{
  "norm": "rmsnorm",
  "init": "normal",
  "optimizer": "muon_variant"
}
MLP neurons of a small language model. Each row is named by its layer, matrix (gate and up: input weights) and neuron, and shows model dimensions 0-95. Each number is 200 + 40 x the weight over its row's rms, rounded and kept within 0 to 999. A neuron's up and down rows have the sign that makes its largest values positive.
After each neuron's rows, "fires after" lists the tokens most often just before its 100 highest values on Wikipedia text that the model never trained on. A number after a token or word is its count.

L2.gate263,192,196,240,213,183,250,217,157,172,231,206,261,144,213,212,261,197,162,259,170,204,209,200,213,224,205,193,244,154,204,189,152,189,137,217,117,248,247,210,162,154,255,183,109,181,165,178,195,221,169,265,160,205,246,171,237,154,171,239,175,205,234,266,287,223,251,193,281,153,196,222,158,259,194,157,263,191,168,241,258,235,160,226,235,213,197,220,231,168,254,200,213,170,188,180,196
L2.up263,198,253,149,202,203,191,152,286,205,154,225,247,154,226,125,220,205,139,189,200,275,199,216,161,192,265,180,230,223,137,166,180,165,289,252,171,216,251,160,202,223,283,199,255,211,223,123,167,230,194,153,193,204,219,258,231,126,188,111,205,207,152,274,234,259,194,163,284,210,188,234,171,121,208,255,222,247,151,168,234,268,242,214,202,201,271,198,189,245,219,109,235,153,183,174,211
fires after: " m" 24, " M" 20, " V" 10, "M" 8, " " 4

L6.gate35,209,242,256,182,111,165,210,290,181,235,182,270,143,296,154,260,173,166,237,245,181,257,197,207,245,181,220,164,252,228,235,210,223,213,207,148,183,240,204,164,230,279,170,234,163,144,213,209,185,148,227,207,208,159,257,142,196,221,242,146,219,162,216,194,244,188,257,164,206,217,253,213,202,258,207,178,230,229,246,209,268,252,255,173,248,251,135,167,210,196,212,221,256,175,266,151
L6.up35,209,229,202,204,146,254,235,226,267,189,235,226,261,253,209,233,123,102,169,178,228,172,179,231,210,181,183,158,230,179,196,194,204,182,181,136,291,243,167,110,179,265,160,192,241,188,201,161,201,235,217,166,202,165,188,101,162,186,204,185,190,237,186,224,210,200,249,164,143,206,238,300,309,276,171,221,192,256,191,181,181,177,220,244,264,239,86,273,228,168,182,208,177,179,197,186
fires after: " 2" 25, " 1" 14, " m" 6, " 3" 5, " 5" 4

L2.gate28,106,274,139,233,194,214,159,143,140,236,196,201,275,175,162,216,284,190,257,212,244,171,220,231,210,247,97,262,178,193,197,227,215,145,229,214,136,199,221,241,174,203,217,226,231,152,219,145,198,179,272,180,242,189,222,175,178,118,208,190,172,193,212,214,216,248,142,157,170,230,170,175,212,297,155,178,256,147,175,238,130,193,165,189,213,231,247,144,193,192,193,222,222,136,180,162
L2.up28,199,289,274,196,217,249,187,134,144,221,226,147,224,192,218,237,226,207,240,181,220,156,238,210,293,212,148,198,159,233,250,273,127,191,215,146,157,162,177,223,243,176,239,201,242,193,184,135,211,133,160,195,219,131,201,192,181,192,219,117,194,259,246,199,253,198,181,153,230,239,256,250,204,220,164,227,200,176,187,202,155,180,230,182,204,267,210,159,195,257,214,190,174,143,189,202
fires after: " M" 30, " N" 15, " w" 10, " m" 8, "m" 7, " T" 6

L2.gate43,242,201,228,194,210,180,225,166,251,169,150,178,172,155,213,204,158,94,236,209,247,169,230,195,260,141,171,165,213,152,231,237,202,189,193,284,213,183,282,128,224,216,239,170,238,237,177,225,204,216,217,227,170,209,244,184,171,134,190,272,106,205,215,161,185,196,214,191,201,210,153,190,257,183,208,236,142,156,161,201,197,233,181,204,150,156,164,173,248,166,219,278,171,295,174,203
L2.up43,178,208,264,205,227,186,222,191,218,160,226,140,184,157,222,133,193,204,153,140,162,138,221,201,253,304,158,162,190,191,205,183,168,196,222,209,205,143,92,156,243,148,272,244,220,177,169,207,238,121,251,171,128,265,171,264,243,204,249,188,158,223,117,185,135,255,233,190,246,185,170,143,249,238,219,242,188,185,252,213,174,167,220,252,260,184,159,300,170,210,212,269,157,176,162,154
fires after: " D" 28, "D" 10, " J" 9, " R" 7, " Ser" 5, "ig" 5

L6.gate304,267,244,191,291,179,254,217,208,152,304,229,190,100,211,221,177,287,142,163,181,231,241,224,243,218,166,198,217,237,239,234,202,196,223,247,170,228,108,224,188,305,228,202,176,202,251,162,181,227,231,212,226,168,251,195,183,218,227,195,176,250,163,141,152,173,141,163,229,226,259,273,180,127,256,165,195,158,175,291,114,235,200,175,164,189,163,179,215,227,174,206,167,226,183,222,198
L6.up304,193,189,156,174,224,204,216,176,179,169,183,269,170,238,201,256,230,215,148,184,196,189,223,163,233,174,232,260,222,228,178,155,223,160,221,201,233,183,137,215,202,177,211,160,199,261,142,193,165,280,251,236,248,196,182,163,212,148,203,189,272,166,220,172,239,194,135,156,185,320,175,195,130,205,164,207,280,154,255,162,241,142,230,205,186,266,134,183,199,210,250,311,269,186,276,228
fires after: "|" 23, " 195" 13, " |" 10, " al" 8, " m" 6, " in" 5

L4.gate141,214,172,169,178,135,174,220,124,217,155,230,221,197,191,139,151,208,194,207,106,269,217,197,199,203,255,252,221,171,155,158,153,249,155,284,167,148,162,149,173,196,248,187,162,168,252,193,245,212,226,181,218,174,260,227,171,211,205,206,131,198,253,256,187,246,234,166,213,228,188,194,102,137,162,240,149,203,175,256,206,160,186,233,228,194,240,207,276,206,225,122,208,190,153,161,173
L4.up141,196,221,171,182,257,220,195,227,222,167,196,253,176,198,157,173,191,249,198,123,188,187,169,240,250,230,194,191,164,210,244,130,182,180,283,195,198,154,201,200,155,154,194,268,172,284,145,234,209,184,182,203,204,160,144,270,146,116,254,174,168,220,169,193,248,195,147,162,204,117,239,150,182,151,181,240,248,198,183,217,219,126,159,229,195,227,221,216,124,180,192,214,190,158,233,201
fires after: " a" 21, " C" 21, "A" 7, " the" 6, "'s" 5, "-" 5

L2.gate241,241,247,205,153,238,196,216,174,234,245,196,247,284,217,167,221,276,165,256,215,198,175,278,232,164,127,183,222,147,139,165,141,206,152,183,205,151,240,166,149,251,166,188,189,201,219,177,221,239,178,243,172,206,280,249,174,168,131,172,220,159,121,251,220,171,190,153,197,180,102,204,193,162,190,197,166,155,149,184,226,222,182,271,209,107,214,173,212,149,204,199,224,143,153,223,146
L2.up241,136,264,181,147,209,290,154,198,139,201,189,231,233,193,148,248,211,249,215,273,227,150,180,226,230,179,185,265,185,140,166,210,233,196,190,226,250,225,148,211,202,273,135,137,155,238,187,184,163,193,253,211,189,209,252,228,161,170,189,144,204,237,249,229,189,164,173,180,224,215,202,223,250,172,154,138,144,118,170,188,205,125,170,139,277,204,240,133,225,158,204,187,227,222,277,178
fires after: " M" 41, " m" 26, " N" 23, "M" 4

L4.gate159,206,182,220,204,155,207,214,219,238,171,251,197,109,191,159,174,215,160,150,205,222,165,221,265,182,237,254,215,241,198,190,180,196,216,226,255,229,238,129,230,191,205,173,209,227,195,165,177,229,188,215,180,187,174,202,146,174,168,194,109,136,200,234,112,220,208,235,214,219,176,136,134,127,145,220,144,230,242,290,231,215,215,225,189,210,167,151,207,245,163,217,249,247,185,141,120
L4.up159,152,167,228,166,110,167,148,209,250,228,232,196,161,139,229,160,219,190,170,186,236,232,161,279,197,235,211,200,113,251,190,153,210,211,202,212,158,248,248,258,256,227,219,243,207,249,206,143,215,270,174,186,189,182,170,255,191,147,225,190,160,234,132,198,195,235,252,117,127,167,230,143,140,198,214,165,268,187,205,290,158,252,172,186,267,210,158,149,208,181,184,163,182,212,150,275
fires after: " H" 36, " La" 8, " conc" 6

L2.gate308,177,184,300,194,236,228,194,188,217,186,213,190,217,181,127,192,228,211,172,191,269,266,175,200,246,54,193,100,190,190,193,251,254,157,206,179,179,207,145,227,257,217,236,175,266,229,196,207,266,246,209,215,230,189,222,185,183,173,146,189,180,148,176,238,237,184,224,184,198,205,224,251,219,258,248,240,219,184,212,164,261,309,265,134,139,170,240,242,173,200,145,85,182,208,222,237
L2.up308,155,212,258,235,187,251,231,158,146,161,236,165,177,148,139,219,160,235,212,142,248,240,106,224,241,199,199,129,154,175,235,217,218,197,224,188,193,169,194,205,180,226,296,195,236,230,229,220,174,203,186,251,182,149,181,228,121,222,240,201,141,130,180,148,184,128,239,225,252,243,204,177,201,166,188,218,204,98,258,210,219,246,255,146,194,139,249,197,221,287,202,157,189,195,231,245
fires after: " h" 14, " H" 12, "h" 6, " b" 6, " B" 6, " Th" 6

L4.gate190,248,280,202,159,269,245,189,210,195,207,239,162,239,208,222,230,171,170,226,249,234,151,200,182,129,113,185,179,171,252,189,190,228,206,171,197,181,249,166,248,224,165,241,143,236,133,186,283,235,253,211,229,211,147,210,239,195,197,192,134,186,235,173,266,280,165,154,200,237,166,225,186,232,216,213,196,225,219,146,156,198,192,201,232,223,210,188,169,210,182,190,260,136,139,173,142
L4.up190,112,222,197,229,214,191,178,212,222,213,284,170,191,172,232,227,200,141,285,225,241,163,238,208,258,176,205,129,187,216,175,286,211,260,178,191,106,239,208,237,152,175,291,196,295,207,235,140,232,201,165,181,106,174,197,195,210,160,181,212,190,278,207,220,208,250,269,264,138,223,237,245,210,176,215,198,162,151,174,227,179,231,200,227,222,128,199,215,200,213,182,222,208,236,163,125
fires after: " W" 18, "==" 9, " 11" 6, " w" 6, "e" 6, " Pr" 5

L2.gate202,132,153,142,159,134,151,200,252,214,244,210,314,156,203,199,216,249,253,188,203,184,141,215,180,255,202,212,244,176,175,171,222,178,124,246,98,206,188,260,156,243,215,152,224,190,229,138,129,239,209,256,231,168,203,198,212,153,170,218,203,133,244,203,258,191,216,153,252,178,209,195,235,206,244,181,165,247,208,172,242,126,150,179,230,228,274,155,260,168,192,222,264,169,229,211,169
L2.up202,130,220,282,155,246,195,214,241,258,130,279,117,202,262,238,192,211,190,196,226,160,269,166,185,221,222,192,198,229,224,141,180,176,210,219,170,169,199,204,149,199,219,164,223,265,179,185,249,185,196,243,207,201,238,151,176,219,224,288,184,138,193,228,191,116,262,198,161,147,281,226,181,138,177,200,286,149,170,203,166,189,190,268,180,166,264,221,244,170,250,179,197,189,168,228,185
fires after: "M" 19, " M" 11, " R" 9, " J" 8, "J" 5, "ech" 4

L6.gate243,279,204,132,183,102,181,239,164,218,165,148,216,162,199,205,201,234,150,207,196,172,150,252,195,266,244,202,188,205,151,317,174,219,166,235,210,229,178,249,199,172,218,142,171,222,273,160,208,158,240,235,215,209,203,159,178,188,202,128,196,175,187,195,216,208,202,238,192,327,216,193,215,174,122,144,178,182,264,226,186,281,211,229,204,182,210,273,220,190,250,198,169,245,179,219,173
L6.up243,235,254,140,219,192,172,200,161,233,141,174,235,199,263,166,217,203,237,224,143,281,208,256,163,219,188,296,246,133,153,214,209,221,158,147,249,247,275,194,121,229,207,141,197,214,187,117,168,212,233,223,157,226,193,249,182,223,118,83,177,206,186,153,211,186,245,215,254,223,138,192,200,187,94,137,217,161,221,214,227,271,128,163,154,212,226,183,229,171,221,181,248,234,210,187,158
fires after: " the" 21, " a" 16, " The" 9, " an" 7, " post" 5, "ro" 5

L2.gate209,169,242,280,279,167,216,243,158,162,198,161,251,276,208,268,185,206,183,206,137,245,136,220,270,156,187,188,195,140,274,246,180,229,185,148,280,195,270,167,203,111,137,170,165,157,203,121,169,257,204,226,113,278,187,212,231,169,230,182,201,233,188,157,221,203,251,201,245,243,177,235,221,210,192,185,247,218,197,175,209,246,274,172,193,260,173,195,178,164,198,199,156,180,210,134,159
L2.up209,271,181,195,196,177,164,180,152,225,253,171,188,188,204,125,218,130,174,168,142,207,177,249,191,188,169,161,183,129,138,202,198,159,158,159,164,216,212,181,216,169,180,144,215,213,215,208,276,236,209,145,174,273,188,230,194,232,239,153,208,238,137,207,215,153,137,178,262,307,271,276,181,220,113,178,147,261,144,204,210,211,248,171,289,261,177,197,135,194,143,216,213,230,175,192,270
fires after: "." 11, " sh" 9, " C" 9, " g" 8, " G" 7, " H" 7

L2.gate342,219,127,234,180,210,162,229,205,185,236,201,176,195,200,200,187,171,159,151,164,248,265,180,229,252,188,222,209,120,188,199,199,163,188,202,240,177,170,126,196,189,175,253,160,206,268,221,248,248,183,82,200,254,150,206,219,212,224,167,244,192,145,212,217,282,266,238,211,310,256,212,141,265,164,175,207,191,218,194,189,199,196,212,247,226,169,174,180,154,197,146,141,148,205,106,202
L2.up342,206,105,247,129,246,227,182,242,174,187,185,141,191,140,217,232,174,165,107,144,208,199,167,185,189,199,185,235,160,224,156,149,246,159,210,164,200,216,70,220,224,179,156,228,192,278,258,277,254,200,171,197,302,130,162,153,180,173,222,165,213,126,186,167,195,215,205,209,178,197,208,156,223,249,136,221,196,203,182,167,201,244,293,178,181,168,149,170,178,195,168,161,203,201,131,266
fires after: " B" 20, " H" 12, " K" 8, "ab" 7, "S" 5, " G" 5

L6.gate102,247,162,310,169,190,162,244,204,135,148,132,261,216,210,171,165,172,195,135,156,154,170,190,208,258,218,184,213,210,191,194,204,174,174,163,210,238,215,187,184,179,205,134,114,234,196,200,236,199,238,167,144,221,248,204,214,209,281,206,148,175,237,238,279,223,250,252,218,114,264,142,165,234,273,171,172,216,209,167,180,211,203,134,219,230,207,167,234,309,237,207,192,137,217,241,158
L6.up102,138,180,196,180,118,168,232,217,205,246,171,232,206,149,259,232,276,133,154,105,222,258,173,229,220,163,168,189,166,186,204,234,162,207,144,237,242,244,180,208,231,96,151,249,227,160,191,216,141,211,170,161,215,190,256,157,240,206,153,245,140,171,260,200,165,168,156,274,107,282,203,223,218,265,149,202,206,179,187,277,187,159,137,218,186,199,185,195,189,136,191,165,192,248,254,194
fires after: " comp" 18, " w" 10, " l" 10, " Cl" 7, " cl" 6